{"n_layer": 10, "vocab_size": 16384, "qk_norm": false, "attn_scale": 0.177, "tie_embeddings": false, "grad_clip": 1.0, "warmup_steps": 566, "batch_tokens": 32768, "doc_mask": true}
MLP neurons of a small language model. Each row is named by its layer, matrix (gate and up: input weights; down: output weights) and neuron, and shows model dimensions 80-207. Each number is 200 + 40 x the weight over its row's rms, rounded and kept within 0 to 999. A neuron's up and down rows have the sign that makes its largest values positive.
Before each neuron's rows, "fires on" lists the tokens most often at its 100 highest values on Wikipedia text that the model never trained on. A number after a token or word is its count.

fires on: "as " 15, "- " 14, "ed" 7, "order " 5, "per" 5, "well" 4
L6.gate225,296,221,148,178,209,132,179,170,286,191,163,186,205,209,248,209,223,253,190,195,209,180,247,160,205,140,191,162,216,251,198,295,215,217,168,88,203,169,185,218,177,216,288,203,248,133,201,256,145,165,183,244,205,190,184,235,275,168,259,215,290,163,216,161,186,176,176,231,218,230,123,229,169,255,165,226,232,201,215,291,199,182,300,161,126,285,163,177,205,197,174,151,277,159,225,201,185,209,158,213,153,227,187,208,256,149,168,154,142,186,178,232,206,148,224,172,162,177,250,226,219,222,198,191,227,178,195,201
L6.up225,197,209,142,218,254,185,264,159,248,214,249,77,237,169,209,215,201,220,272,134,238,147,168,252,142,224,124,251,209,141,195,215,208,230,155,237,182,242,200,151,189,181,223,177,211,166,197,224,181,257,195,202,233,147,101,165,260,197,158,196,225,272,215,221,165,182,232,180,230,220,163,102,191,231,197,297,245,180,242,252,228,243,226,252,216,278,198,286,229,173,229,278,197,185,163,184,145,184,152,125,148,182,191,133,221,209,180,207,186,234,148,159,188,176,252,146,197,179,148,169,215,190,162,208,256,186,175,252
L6.down225,261,201,193,247,155,240,251,220,231,164,228,194,152,200,189,217,142,166,234,289,195,205,201,229,207,250,175,254,211,225,114,195,160,168,204,229,252,194,246,224,215,177,174,121,163,186,274,180,231,163,224,181,118,200,234,166,227,224,241,245,194,272,229,173,257,192,135,261,238,153,178,215,184,246,203,176,151,212,245,133,238,201,218,170,222,238,221,211,213,143,227,167,168,211,233,170,196,252,202,135,167,225,204,247,242,192,262,190,232,191,237,211,191,203,175,248,169,197,144,187,130,147,200,209,211,233,196,186

fires on: "| " 27, "sp" 14, "bu" 11, "Sa" 10, "ret" 7, "oz" 5
L3.gate94,200,265,192,261,214,258,265,220,239,162,131,250,192,204,163,232,82,242,219,189,181,234,245,82,261,160,200,202,209,212,228,250,218,182,164,198,186,177,223,151,230,205,206,215,155,202,214,124,193,217,197,174,223,258,231,207,210,155,238,221,189,133,269,257,269,171,188,237,209,166,240,194,219,151,198,260,225,180,160,171,201,165,229,238,257,169,253,147,138,108,204,241,218,162,200,206,142,202,240,237,176,239,179,277,178,210,211,270,182,163,291,205,121,230,199,183,197,232,228,186,166,186,221,159,180,172,193,211
L3.up94,229,295,162,220,192,152,134,124,200,230,199,146,231,191,159,172,186,242,196,221,251,211,145,233,297,215,196,280,161,161,191,290,158,171,261,191,199,221,189,150,225,139,193,181,188,195,156,242,181,221,241,229,241,217,134,187,284,172,237,241,214,155,179,257,159,173,191,270,195,217,170,199,225,125,149,243,185,277,175,192,207,213,217,239,208,255,173,213,195,242,157,146,231,254,219,263,221,198,199,229,217,214,145,177,202,183,204,195,202,188,199,209,108,188,235,206,217,154,178,177,246,218,137,272,255,198,260,229
L3.down94,213,246,171,283,250,258,158,202,197,119,202,203,185,210,171,187,99,205,235,300,214,209,208,115,238,190,211,224,203,244,222,248,246,227,152,130,148,247,189,161,206,214,202,216,233,171,166,223,174,177,107,177,269,146,213,137,168,145,167,164,187,157,256,179,221,172,168,253,198,243,233,175,212,144,187,236,195,182,167,172,233,182,129,186,231,171,230,212,140,133,206,243,231,160,189,211,158,146,176,211,199,236,199,306,186,242,242,242,178,222,267,153,141,233,171,212,231,239,187,167,151,197,232,210,199,227,165,197

fires on: "ed" 46, "SP" 8, "statistics" 5
L3.gate779,211,205,204,202,236,179,222,212,110,138,173,161,196,198,247,187,143,175,307,183,229,223,117,237,216,217,162,233,196,161,186,235,142,176,265,116,197,198,212,153,268,248,180,186,210,174,152,108,230,177,247,256,201,159,175,160,196,177,184,203,168,198,186,179,216,256,211,142,180,234,220,215,230,182,247,214,167,325,225,162,241,276,178,276,249,214,185,199,209,198,150,252,173,177,201,201,247,208,254,220,186,163,172,144,165,146,217,229,215,220,255,339,184,161,189,121,237,203,188,169,168,232,215,211,219,172,237,185
L3.up779,191,201,252,209,268,227,146,139,168,204,150,187,183,185,270,221,225,152,256,234,211,337,224,227,143,184,199,230,262,162,176,252,261,207,200,227,239,236,265,205,104,202,174,131,204,194,233,190,230,222,214,203,241,204,144,143,246,155,279,214,265,172,200,175,164,177,277,222,192,190,233,234,201,165,238,195,218,206,190,258,96,146,188,290,208,187,222,198,228,152,191,224,178,173,222,217,175,228,185,190,192,186,190,234,134,220,221,243,263,152,139,214,104,181,195,273,252,157,234,196,277,139,222,234,207,203,192,187
L3.down779,153,162,196,162,172,210,190,193,251,249,72,220,212,255,192,158,221,169,223,210,152,290,195,187,179,259,235,216,188,202,204,211,211,231,74,195,194,224,120,152,262,252,163,273,194,235,250,240,196,177,255,154,180,135,212,191,151,194,229,180,156,158,165,113,203,232,295,280,208,232,179,169,128,156,179,196,187,258,203,206,185,230,137,199,235,191,210,232,243,228,250,186,219,253,204,214,150,179,190,221,74,160,204,209,223,234,177,186,182,193,230,135,214,151,301,245,163,174,235,246,206,255,248,181,313,239,157,193

fires on: "Di" 20, "Le " 12, "built " 7, "eld" 5, ":" 5, "Tur" 4
L3.gate699,182,189,170,234,142,236,184,186,206,138,190,221,144,274,213,121,247,173,237,193,213,281,238,245,258,158,200,158,217,261,173,239,188,140,283,213,115,159,211,180,191,246,253,243,152,228,204,260,211,184,223,249,183,186,132,245,178,149,219,247,140,243,187,242,197,185,236,167,214,188,206,213,213,166,199,230,216,185,201,178,230,230,210,188,192,252,282,229,157,161,243,241,186,196,227,222,185,211,202,186,208,187,232,287,181,122,177,159,200,205,205,199,208,201,173,230,185,245,123,202,165,186,274,214,223,205,290,177
L3.up699,136,217,113,193,171,199,228,164,238,213,170,195,208,255,210,115,194,211,224,178,221,171,164,230,224,134,168,208,201,199,170,114,165,206,174,130,163,216,323,201,249,174,249,215,272,164,228,243,234,114,167,238,269,155,129,221,307,190,210,209,129,258,259,217,237,194,215,151,166,229,250,199,204,179,132,166,176,170,256,186,242,228,239,161,246,178,269,188,178,156,206,196,182,195,295,264,177,232,205,310,188,219,209,309,176,175,162,222,204,200,190,174,214,155,199,249,164,273,173,230,76,229,186,206,228,126,162,219
L3.down699,206,209,160,175,150,173,241,188,239,228,173,188,223,213,166,228,200,247,190,192,218,200,255,192,298,256,121,216,174,294,165,223,222,265,168,142,237,204,320,152,211,167,177,216,220,153,169,203,217,219,227,154,203,207,203,176,185,211,148,211,221,198,268,232,209,167,216,143,151,168,219,160,202,158,135,208,255,160,235,195,186,235,228,155,139,171,156,206,161,193,213,136,200,219,249,206,181,173,196,174,239,229,294,154,147,216,227,236,133,191,260,196,217,174,211,210,160,204,149,210,268,192,273,191,229,147,213,179

fires on: "is " 22, "os" 13, "is" 6, "as" 5, "and" 5, "n" 4
L6.gate439,157,135,239,280,96,265,211,252,218,179,259,215,155,166,243,206,206,159,156,171,148,249,230,201,194,206,193,230,259,265,158,198,181,212,287,179,156,223,265,157,249,213,221,141,154,265,137,120,190,201,176,139,213,181,221,149,171,231,211,191,203,183,221,226,222,223,176,245,249,211,173,217,202,254,226,194,211,249,161,167,134,224,183,142,173,256,151,206,218,174,197,186,213,193,163,167,195,183,195,283,165,207,150,206,225,178,166,219,185,214,247,270,212,161,179,193,182,205,217,159,159,202,201,221,167,211,207,241
L6.up439,132,220,191,246,187,204,212,225,187,215,210,232,194,205,194,197,201,224,120,199,228,239,87,179,213,208,156,159,247,202,169,220,162,232,188,230,180,156,242,164,234,162,140,201,187,210,163,272,236,177,202,227,202,158,155,201,267,180,184,212,291,144,141,307,205,228,200,244,285,153,241,148,258,235,230,162,215,181,215,181,210,153,210,248,255,196,219,155,261,186,189,186,261,258,174,230,197,221,225,177,133,237,234,251,226,185,166,204,275,145,197,161,151,237,247,179,212,183,273,158,150,218,237,190,230,174,204,225
L6.down439,249,215,173,122,213,235,209,185,211,204,214,188,250,264,177,267,152,222,189,173,216,216,204,176,254,166,233,176,161,217,218,181,161,265,159,179,200,157,162,233,249,216,257,186,202,230,184,230,249,202,177,202,191,129,215,166,219,240,227,195,240,216,216,208,171,200,245,245,165,230,231,178,155,187,175,201,160,326,234,222,183,248,133,197,238,202,207,140,164,163,196,280,143,207,178,260,205,167,149,94,182,228,199,200,209,193,220,164,206,173,224,198,232,200,154,171,221,192,152,172,200,201,209,236,225,224,183,202

fires on: "ak" 25, ": " 10, "š" 9, "Mat" 4, "CD " 4
L3.gate232,169,180,235,271,144,211,184,243,192,203,174,255,202,173,147,274,207,194,206,197,167,245,246,120,207,198,206,222,236,179,134,175,151,173,192,214,229,198,205,161,166,223,152,276,171,185,182,180,199,196,200,225,267,166,147,207,168,188,235,228,170,167,250,128,147,163,247,265,165,239,175,154,264,180,200,288,243,179,187,185,122,192,172,120,188,203,206,177,181,187,138,197,232,134,149,241,174,200,148,258,191,195,305,153,196,242,287,137,146,221,168,199,253,177,258,200,201,261,182,196,146,147,137,172,163,106,159,196
L3.up232,309,268,175,257,234,170,178,182,228,170,224,239,317,199,161,254,137,220,263,151,162,202,134,224,296,201,220,209,183,193,187,264,205,146,219,142,218,261,188,180,170,178,180,230,186,225,177,284,214,190,204,154,199,169,267,179,175,151,233,200,176,159,266,294,168,209,205,189,259,224,164,173,198,246,161,212,261,165,247,243,182,191,216,183,162,113,217,225,234,192,236,202,195,235,210,202,136,219,229,156,183,158,157,202,195,205,214,187,203,207,212,181,256,279,237,217,214,198,204,242,95,198,169,241,164,221,185,116
L3.down232,248,183,214,158,165,183,230,207,181,210,146,158,156,185,115,188,202,243,236,265,87,247,204,159,162,304,214,199,185,234,143,266,186,155,240,182,185,196,244,185,207,215,225,228,239,274,232,145,249,187,213,236,277,178,167,156,285,142,247,214,252,202,199,166,183,154,239,230,204,295,180,206,202,136,195,195,136,191,219,178,240,228,219,187,139,274,240,187,207,264,168,173,205,133,172,171,226,162,255,200,103,176,180,171,228,167,223,162,189,215,150,237,172,207,242,165,184,206,256,201,152,243,228,244,81,185,206,231

fires on: "s" 30, "r" 16, "j" 8, "(" 7, "ys" 5, "'" 4
L6.gate275,202,201,276,212,276,245,216,184,173,167,169,242,254,243,194,192,176,160,173,239,215,176,216,212,251,206,232,189,196,166,184,192,219,227,148,176,220,189,173,233,197,99,169,244,209,197,214,159,260,150,181,152,239,239,234,204,203,215,233,215,126,148,243,242,232,188,210,251,248,300,135,191,158,155,119,257,191,252,133,182,214,168,241,166,171,136,282,165,199,199,133,211,215,222,218,175,279,224,127,247,159,194,145,232,159,260,220,258,203,194,191,204,234,178,274,232,271,231,219,158,206,176,199,132,169,169,234,174
L6.up275,130,188,254,123,232,215,106,107,187,183,154,172,233,225,193,198,186,207,218,237,208,199,187,236,222,138,170,204,180,222,218,208,293,185,211,193,208,180,180,174,240,192,286,222,207,151,154,236,233,207,244,140,197,190,130,242,184,205,171,280,183,166,188,205,237,205,179,283,237,224,198,121,206,214,185,202,185,203,197,259,187,132,220,247,200,210,213,244,285,94,212,159,130,270,179,124,298,289,274,171,161,228,179,256,185,227,246,230,231,167,223,218,243,167,180,155,174,167,173,190,265,189,131,221,261,187,188,244
L6.down275,229,219,114,233,176,167,200,180,125,232,204,148,178,177,249,221,212,271,219,172,218,221,189,238,218,143,209,274,211,179,140,191,152,198,235,137,196,250,188,225,216,239,292,173,213,194,208,245,211,139,165,120,151,238,233,234,202,243,195,191,215,194,205,201,166,166,176,118,181,65,183,254,287,178,220,177,259,136,301,190,228,238,195,210,227,166,242,225,201,270,180,195,252,266,211,184,211,163,130,224,192,137,164,177,268,158,197,179,233,234,220,219,215,186,202,268,147,188,187,208,219,246,193,193,207,189,167,211

fires on: "is " 26, "in " 8, "name " 7, "). " 6, ": " 5, "HUN " 5
L6.gate277,192,209,206,207,235,217,226,148,185,198,192,294,113,248,166,207,105,210,215,171,227,172,169,193,213,203,261,142,269,190,213,247,105,115,258,303,240,192,176,164,248,256,194,219,175,224,282,181,169,202,228,236,227,145,199,222,239,215,324,168,221,141,208,145,264,244,216,181,192,153,242,174,152,227,100,233,207,261,188,175,184,248,230,175,219,185,234,209,169,132,180,184,160,137,195,178,192,207,248,263,228,181,236,160,156,184,225,213,230,148,238,193,178,173,243,198,149,188,171,149,231,172,177,162,264,232,182,190
L6.up277,200,242,185,192,275,216,254,269,159,150,200,200,218,240,163,174,203,171,186,192,193,245,225,196,220,161,235,183,225,168,202,164,230,183,175,245,298,248,152,97,225,260,194,223,175,238,279,196,150,169,222,209,215,147,224,287,273,215,154,181,183,259,182,212,245,247,147,230,282,258,252,186,175,182,110,194,181,198,172,235,152,286,296,139,197,166,210,192,113,142,173,165,191,209,213,228,140,252,234,194,263,218,172,127,168,156,184,203,215,234,264,217,206,199,176,164,193,251,200,217,197,218,198,127,238,145,232,189
L6.down277,166,184,207,187,294,247,153,189,228,176,186,123,280,139,121,190,232,206,174,225,183,265,172,165,203,180,169,235,197,176,219,162,207,176,185,171,181,202,128,219,204,166,240,242,162,195,274,153,166,181,177,177,210,168,224,266,290,218,74,156,212,218,170,214,215,173,207,264,258,210,231,209,119,253,191,177,230,220,160,140,128,188,210,136,220,206,169,164,180,262,202,180,173,214,240,218,165,259,180,180,234,141,142,113,239,177,154,222,234,196,233,194,142,250,204,174,168,308,201,180,164,230,192,216,201,166,165,207

fires on: ": " 13, "," 11, "–" 11, "be " 8, "202" 7
L7.gate49,157,261,172,215,184,175,215,155,232,212,186,144,237,210,188,202,129,169,231,141,122,175,135,142,209,203,186,180,249,222,233,222,210,185,243,155,167,196,257,172,226,161,258,228,144,224,180,127,245,257,178,180,212,218,152,173,189,231,210,205,161,214,116,192,172,178,127,129,243,188,132,215,112,225,239,169,201,223,246,199,250,227,291,158,241,266,163,235,196,209,116,258,206,178,266,169,249,221,237,168,135,223,149,166,221,179,236,134,153,188,134,238,267,275,189,203,174,140,208,202,161,236,195,155,176,227,195,149
L7.up49,179,212,193,187,170,189,163,205,205,238,192,137,181,221,153,222,163,246,98,245,226,153,108,142,225,153,187,191,236,170,188,172,158,279,234,158,156,280,164,195,168,187,194,212,196,216,230,164,214,242,299,186,151,127,189,186,137,229,184,166,163,159,173,235,184,210,132,176,228,171,142,275,216,192,224,150,171,173,184,241,157,310,264,237,172,219,192,237,231,211,183,234,167,227,140,141,150,190,249,214,152,142,216,208,235,305,224,164,217,153,155,149,162,225,212,213,189,274,212,185,222,225,265,225,226,253,245,266
L7.down49,255,220,192,240,193,222,229,217,247,167,183,212,186,179,174,253,229,245,220,202,193,180,231,234,177,192,163,231,256,168,161,199,210,225,230,248,247,292,228,167,229,153,156,166,202,202,174,163,172,243,163,153,204,189,161,203,228,185,207,182,216,117,203,148,175,222,258,159,214,184,237,171,240,225,206,186,278,189,208,185,163,162,206,205,124,219,200,187,153,202,188,119,178,192,176,106,186,154,201,180,202,186,235,120,212,224,189,226,203,201,239,233,220,172,285,160,156,226,163,153,255,128,209,316,219,137,252,177

fires on: "el" 19, "et" 18, "aut" 8, "ann" 8, "ur" 6
L6.gate543,124,193,156,169,188,190,179,206,181,166,140,218,142,194,205,237,173,221,251,173,256,129,213,258,205,157,171,266,223,269,153,200,261,197,215,165,153,256,217,266,215,220,214,158,242,200,165,190,253,69,227,266,183,155,228,181,260,135,158,149,226,173,184,177,235,171,188,193,243,311,179,216,211,142,176,183,188,168,216,213,248,181,259,242,156,150,165,199,253,89,233,231,247,190,169,197,236,138,260,164,162,133,218,204,186,244,192,180,263,195,174,195,152,231,204,178,184,153,176,178,184,67,188,201,147,171,181,196
L6.up543,203,238,251,213,173,244,181,239,194,226,232,240,184,255,130,232,124,202,194,160,171,135,242,226,205,157,204,248,128,236,223,172,250,202,251,156,208,141,232,228,225,210,144,193,237,238,185,231,215,179,173,187,225,195,160,167,192,168,215,244,232,208,181,216,204,149,204,182,161,159,223,228,230,186,201,191,191,194,88,211,204,238,205,209,276,214,220,200,197,128,109,177,211,216,176,242,169,220,226,199,275,158,303,137,179,145,134,180,227,190,184,187,196,184,151,157,137,179,126,205,269,230,199,173,162,157,137,156
L6.down543,231,219,207,170,191,175,118,125,213,141,243,204,214,177,198,250,257,137,185,227,195,238,217,167,153,239,195,186,263,233,199,184,155,273,208,164,238,239,193,222,256,211,238,160,182,220,92,140,161,211,249,249,147,205,154,139,243,155,217,158,188,183,152,190,245,181,223,215,235,182,120,155,192,227,219,180,198,236,210,138,205,207,237,242,196,223,134,155,230,270,200,256,179,263,203,277,207,202,147,192,166,155,124,178,249,211,207,184,263,227,214,207,213,178,252,202,269,241,196,212,168,197,249,205,147,195,248,195

fires on: "comm" 13, "post" 12, "pre" 10, "Ex" 9, "aft " 7, "Comm" 6
L3.gate759,239,279,211,202,228,230,247,157,210,188,197,204,168,205,217,239,193,224,200,207,273,204,215,159,202,278,210,220,198,150,151,215,206,166,134,210,203,220,213,247,238,215,164,294,227,211,162,235,189,136,219,159,265,199,240,219,219,256,193,177,141,212,187,157,190,205,275,197,235,195,214,183,231,193,64,181,148,190,209,195,257,195,209,162,169,237,98,169,213,205,191,122,159,237,159,229,221,202,222,248,242,298,238,215,255,165,150,114,188,232,261,277,237,205,181,213,133,229,159,157,132,198,207,228,179,167,214,212
L3.up759,151,158,224,221,310,194,189,244,162,136,163,181,185,231,158,142,247,182,103,179,156,200,242,146,213,169,180,158,110,235,232,222,209,203,204,286,109,228,181,174,205,220,165,158,229,177,237,194,208,210,192,151,235,183,186,133,227,261,180,280,178,211,181,140,152,224,201,166,231,240,255,222,212,186,250,207,198,268,248,214,262,153,263,215,173,217,226,153,169,194,205,241,180,222,163,217,229,174,241,216,123,238,214,285,180,205,213,244,231,136,198,181,230,263,266,288,237,147,178,167,181,122,254,171,197,177,277,265
L3.down759,203,216,203,210,210,201,224,250,191,237,250,199,216,196,234,182,158,251,163,178,213,176,151,246,232,211,212,210,179,201,175,238,172,224,195,170,210,234,292,238,238,212,175,171,249,204,163,114,203,210,172,162,211,213,220,209,223,127,214,252,168,263,273,181,236,192,152,168,235,230,173,218,200,186,183,203,150,220,178,123,231,179,228,230,108,193,238,167,113,173,199,155,241,264,226,249,203,147,219,138,173,255,214,280,240,181,163,247,217,252,181,164,209,187,246,257,106,258,203,187,225,212,177,191,292,167,219,202

fires on: "We" 21, "we" 13, "Fre" 10, "Ke" 8, "Gre" 8
L3.gate35,236,193,236,184,166,135,164,163,242,228,141,175,239,214,220,147,231,199,272,185,207,163,226,236,245,195,234,165,225,116,183,250,237,201,195,303,265,173,149,207,148,251,184,222,127,259,148,181,234,183,236,212,148,259,224,150,210,135,224,188,154,181,199,197,154,255,191,240,295,279,289,173,211,173,172,153,217,228,261,165,228,155,237,245,173,227,185,193,162,159,192,226,170,170,219,261,251,243,162,229,210,164,147,241,144,229,182,216,169,194,220,131,270,201,143,233,218,168,177,222,157,123,214,258,224,211,246,212
L3.up35,152,191,192,120,236,228,269,255,183,204,203,223,225,243,213,151,146,203,160,259,206,183,105,177,196,176,81,149,217,211,181,270,155,216,189,198,193,244,151,231,252,132,154,272,168,211,206,162,186,246,217,153,214,223,263,277,193,271,200,189,304,180,164,219,226,145,181,199,187,181,178,203,157,196,235,219,180,209,184,271,190,255,213,203,228,243,210,207,170,151,187,255,279,125,209,238,183,224,231,288,202,134,230,194,147,184,241,176,234,186,182,183,230,255,274,200,202,221,175,240,238,205,182,233,168,174,290,250
L3.down35,162,170,240,136,195,218,197,193,231,287,153,256,243,301,242,109,168,196,187,346,174,144,204,134,265,168,164,182,194,223,215,184,217,224,223,256,145,261,185,192,225,132,179,148,161,204,197,100,181,242,216,182,229,219,232,226,163,190,260,223,262,228,194,259,217,151,152,245,222,223,180,251,137,119,206,220,178,208,220,176,250,244,223,219,198,136,184,214,184,167,208,303,198,218,155,227,142,152,259,228,196,181,251,201,159,178,195,266,214,242,190,142,214,266,182,148,226,293,247,185,163,165,145,195,149,180,259,212

fires on: "–" 30, "led " 13, "ap" 8
L6.gate752,249,199,186,222,223,204,165,189,174,278,161,199,116,283,246,219,151,210,216,130,187,160,180,135,145,165,261,188,178,198,223,218,152,284,134,204,215,154,203,143,167,220,249,207,223,217,133,188,211,171,195,251,224,176,153,166,236,133,256,173,234,273,246,201,194,168,178,124,208,183,185,154,188,205,178,210,231,227,159,193,211,238,266,151,254,241,113,183,210,154,232,217,212,243,194,245,192,139,174,218,169,216,143,159,187,188,252,248,184,128,210,220,206,207,246,187,222,167,241,186,148,257,217,112,152,216,200,222
L6.up752,198,231,235,224,215,156,201,161,213,229,218,205,275,204,176,137,205,190,226,169,224,186,181,234,201,182,172,216,196,198,228,221,201,251,188,205,183,215,240,194,161,198,148,223,245,243,169,93,197,161,204,143,127,190,146,180,187,161,241,176,254,175,165,179,250,241,198,147,226,255,166,210,201,154,273,202,184,267,220,246,112,247,227,143,171,159,169,139,194,179,190,213,208,104,220,218,228,238,213,228,182,142,173,114,241,142,228,226,167,192,169,230,142,181,273,170,178,216,227,174,183,114,276,212,177,188,237,214
L6.down752,243,222,159,232,144,167,224,194,190,126,218,161,201,176,193,274,176,247,191,172,185,248,186,195,231,187,213,205,226,194,236,193,183,185,137,232,235,115,243,159,232,226,230,181,127,177,154,167,183,181,138,213,147,156,194,219,141,170,226,186,244,174,280,177,189,117,193,172,237,201,172,224,195,200,138,187,155,268,153,199,182,195,172,207,197,237,154,174,233,225,216,184,152,170,255,168,191,215,183,223,227,207,263,163,175,179,214,154,226,111,239,239,167,181,75,210,238,110,253,171,196,120,213,199,144,149,230,74

fires on: "from " 30, "; " 19, "From " 8, "to " 7, "| " 6, "as" 4
L7.gate242,151,155,199,289,147,214,192,155,217,217,121,161,170,308,151,147,133,177,148,173,131,155,247,166,253,197,156,190,205,213,214,216,199,232,188,215,185,186,187,244,187,236,221,219,142,195,165,201,225,149,218,194,223,181,235,179,193,221,145,126,160,236,195,268,154,262,144,243,201,193,176,226,170,177,220,280,181,194,220,287,160,283,213,241,227,174,246,190,180,110,169,144,128,114,181,255,161,194,186,165,149,215,291,133,197,155,162,188,185,135,183,220,194,176,284,164,136,215,247,207,197,272,205,180,182,249,162,224
L7.up242,192,175,153,177,179,212,195,224,173,218,137,234,244,179,165,191,75,237,174,189,189,179,195,254,227,96,157,170,197,235,129,232,163,285,172,172,128,208,157,214,179,114,209,173,175,196,194,225,272,210,174,193,306,177,205,209,146,221,250,164,190,122,220,289,173,216,230,229,149,266,193,149,231,195,267,208,191,207,238,185,223,239,154,200,233,145,192,234,172,204,126,160,200,241,189,204,265,279,155,179,218,238,119,190,251,247,271,138,227,213,215,138,143,293,266,155,239,224,240,218,204,166,229,248,263,239,184,238
L7.down242,191,260,249,170,189,174,228,175,244,182,262,230,222,229,196,156,186,160,280,198,187,260,196,162,194,216,236,265,184,221,229,183,208,175,174,191,225,242,180,180,221,209,291,173,183,207,167,224,242,176,122,207,146,158,249,242,206,163,259,248,197,256,194,172,191,143,134,158,202,202,217,223,176,281,253,268,213,154,173,208,133,98,223,231,135,198,264,169,236,250,234,182,196,154,221,166,187,157,239,266,200,162,151,156,169,198,172,235,224,266,179,148,224,225,225,266,261,191,210,191,181,163,258,186,199,187,221,131

fires on: "| " 48, "ins" 5, "/ " 5, "ath" 5
L6.gate606,236,190,187,183,226,134,241,245,212,245,260,250,294,139,196,266,166,198,140,180,226,279,186,245,205,327,233,148,216,209,200,225,217,199,219,271,201,178,182,241,228,194,197,165,145,190,201,184,159,149,255,179,214,213,165,198,190,193,221,138,129,209,279,280,209,182,178,142,168,206,189,225,188,199,201,265,195,211,195,194,199,196,219,154,292,241,199,242,154,229,180,171,148,264,209,266,189,281,238,197,149,166,166,152,117,145,89,200,182,178,155,196,218,193,204,206,219,166,200,168,165,268,255,213,270,211,227,161
L6.up606,150,181,189,242,155,284,161,134,192,249,234,237,250,203,283,262,196,201,98,203,214,215,147,202,93,238,205,187,208,246,125,226,175,264,188,201,194,252,198,264,206,254,247,202,231,180,222,208,204,148,199,204,180,191,180,221,167,223,214,131,261,144,219,271,187,252,269,241,235,185,172,205,240,161,178,237,202,280,175,227,189,212,187,152,209,180,164,254,227,204,250,240,154,204,182,167,261,196,216,168,169,175,203,178,193,188,200,178,192,138,145,174,190,201,274,230,194,225,243,148,220,223,218,126,177,217,210,192
L6.down606,215,234,179,178,181,104,196,192,156,220,209,219,242,122,168,222,142,265,186,266,209,193,219,236,209,228,137,193,173,196,174,165,192,225,239,222,213,193,265,123,182,205,228,222,184,169,87,194,199,180,168,175,219,202,153,233,138,194,195,227,174,243,217,187,252,227,201,255,236,164,209,178,257,249,259,162,199,147,223,247,229,195,180,187,227,181,311,170,188,228,304,148,176,289,178,228,191,121,202,161,228,152,183,246,201,252,231,217,241,145,149,160,180,207,217,172,254,175,209,230,215,188,188,131,183,153,208,241

fires on: "in" 24, "re" 22, "ob" 6, "en" 6
L6.gate791,190,211,182,255,210,296,175,127,162,144,156,238,143,229,212,87,207,199,301,188,213,163,262,207,211,220,193,181,161,233,244,249,213,233,208,206,178,187,140,178,237,241,180,230,180,178,118,191,203,204,223,212,185,199,175,172,242,233,200,206,225,221,165,283,209,184,244,146,226,228,167,210,170,163,230,275,168,211,116,267,196,252,264,107,178,213,241,205,207,160,228,151,188,167,225,260,150,202,113,203,193,167,203,194,187,192,224,138,154,191,156,209,223,210,229,163,222,194,193,129,239,188,207,193,159,185,222,220
L6.up791,268,227,190,220,173,151,157,231,184,160,187,251,261,200,152,154,137,247,174,196,150,179,124,171,199,205,179,174,176,224,159,169,204,239,193,203,199,233,138,272,204,221,203,168,148,207,169,206,205,178,268,194,218,209,203,144,191,199,135,209,202,171,110,242,253,172,165,206,207,242,224,203,221,75,235,242,262,189,224,208,295,217,261,278,202,228,205,149,141,189,191,219,134,199,195,190,132,189,234,184,131,243,169,186,121,185,150,245,247,124,179,226,221,161,168,180,233,207,226,217,273,183,137,181,199,201,182,132
L6.down791,203,156,244,255,230,152,222,179,146,272,183,198,232,219,192,203,132,182,179,79,198,173,134,173,210,198,212,241,125,241,137,238,217,207,246,201,206,161,182,215,228,233,185,171,157,253,175,218,215,230,275,138,186,245,189,186,247,152,133,146,223,279,200,143,176,178,208,158,207,185,191,272,189,168,268,199,234,288,232,183,224,213,201,240,179,285,224,214,221,180,226,265,172,192,264,242,218,157,232,298,159,236,132,257,180,198,155,173,274,182,199,191,241,140,213,174,214,236,267,206,158,202,214,185,144,211,174,222

fires on: "/ " 27, "." 23, ". " 10, "War " 9, "/" 7, "| " 7
L7.gate106,155,231,203,244,226,175,140,161,164,202,196,289,181,178,195,177,173,229,222,160,186,173,188,263,176,146,228,221,235,189,262,212,183,168,231,212,172,190,206,229,230,281,219,202,211,171,259,173,149,233,219,222,206,135,127,172,215,166,232,107,234,169,207,206,174,168,309,175,249,178,194,267,200,133,241,254,159,209,179,151,217,281,190,136,226,168,284,217,196,220,266,139,163,186,182,247,253,280,272,203,220,238,160,182,226,184,166,165,237,190,163,190,204,147,234,277,198,159,176,187,216,161,168,271,200,199,187,263
L7.up106,201,245,136,180,237,144,279,172,235,248,188,205,209,249,338,218,196,175,123,173,220,205,98,182,172,174,191,223,230,146,166,206,229,236,234,209,242,209,269,253,188,239,148,232,176,217,248,266,218,231,206,213,172,185,155,219,223,152,173,207,236,190,217,225,163,147,207,233,204,165,156,191,172,178,119,187,192,193,197,192,242,175,175,170,125,196,196,152,186,225,249,92,266,312,125,161,259,247,141,187,172,180,205,214,257,179,127,166,235,147,157,276,143,203,189,193,287,220,295,201,182,193,169,209,161,221,235,185
L7.down106,169,163,213,240,161,104,167,215,221,297,150,191,215,224,186,158,176,180,229,196,216,299,139,165,206,102,98,210,183,205,184,198,202,174,257,200,252,233,240,208,200,285,220,197,197,238,165,206,124,264,229,161,197,237,161,220,260,217,189,242,204,257,154,188,208,185,137,186,241,181,206,188,191,240,210,215,227,200,245,160,156,271,232,128,193,203,202,135,222,235,214,173,134,219,213,317,172,178,186,193,193,239,228,198,234,181,214,231,224,249,185,189,151,201,191,168,203,199,243,222,166,202,262,277,143,212,246,163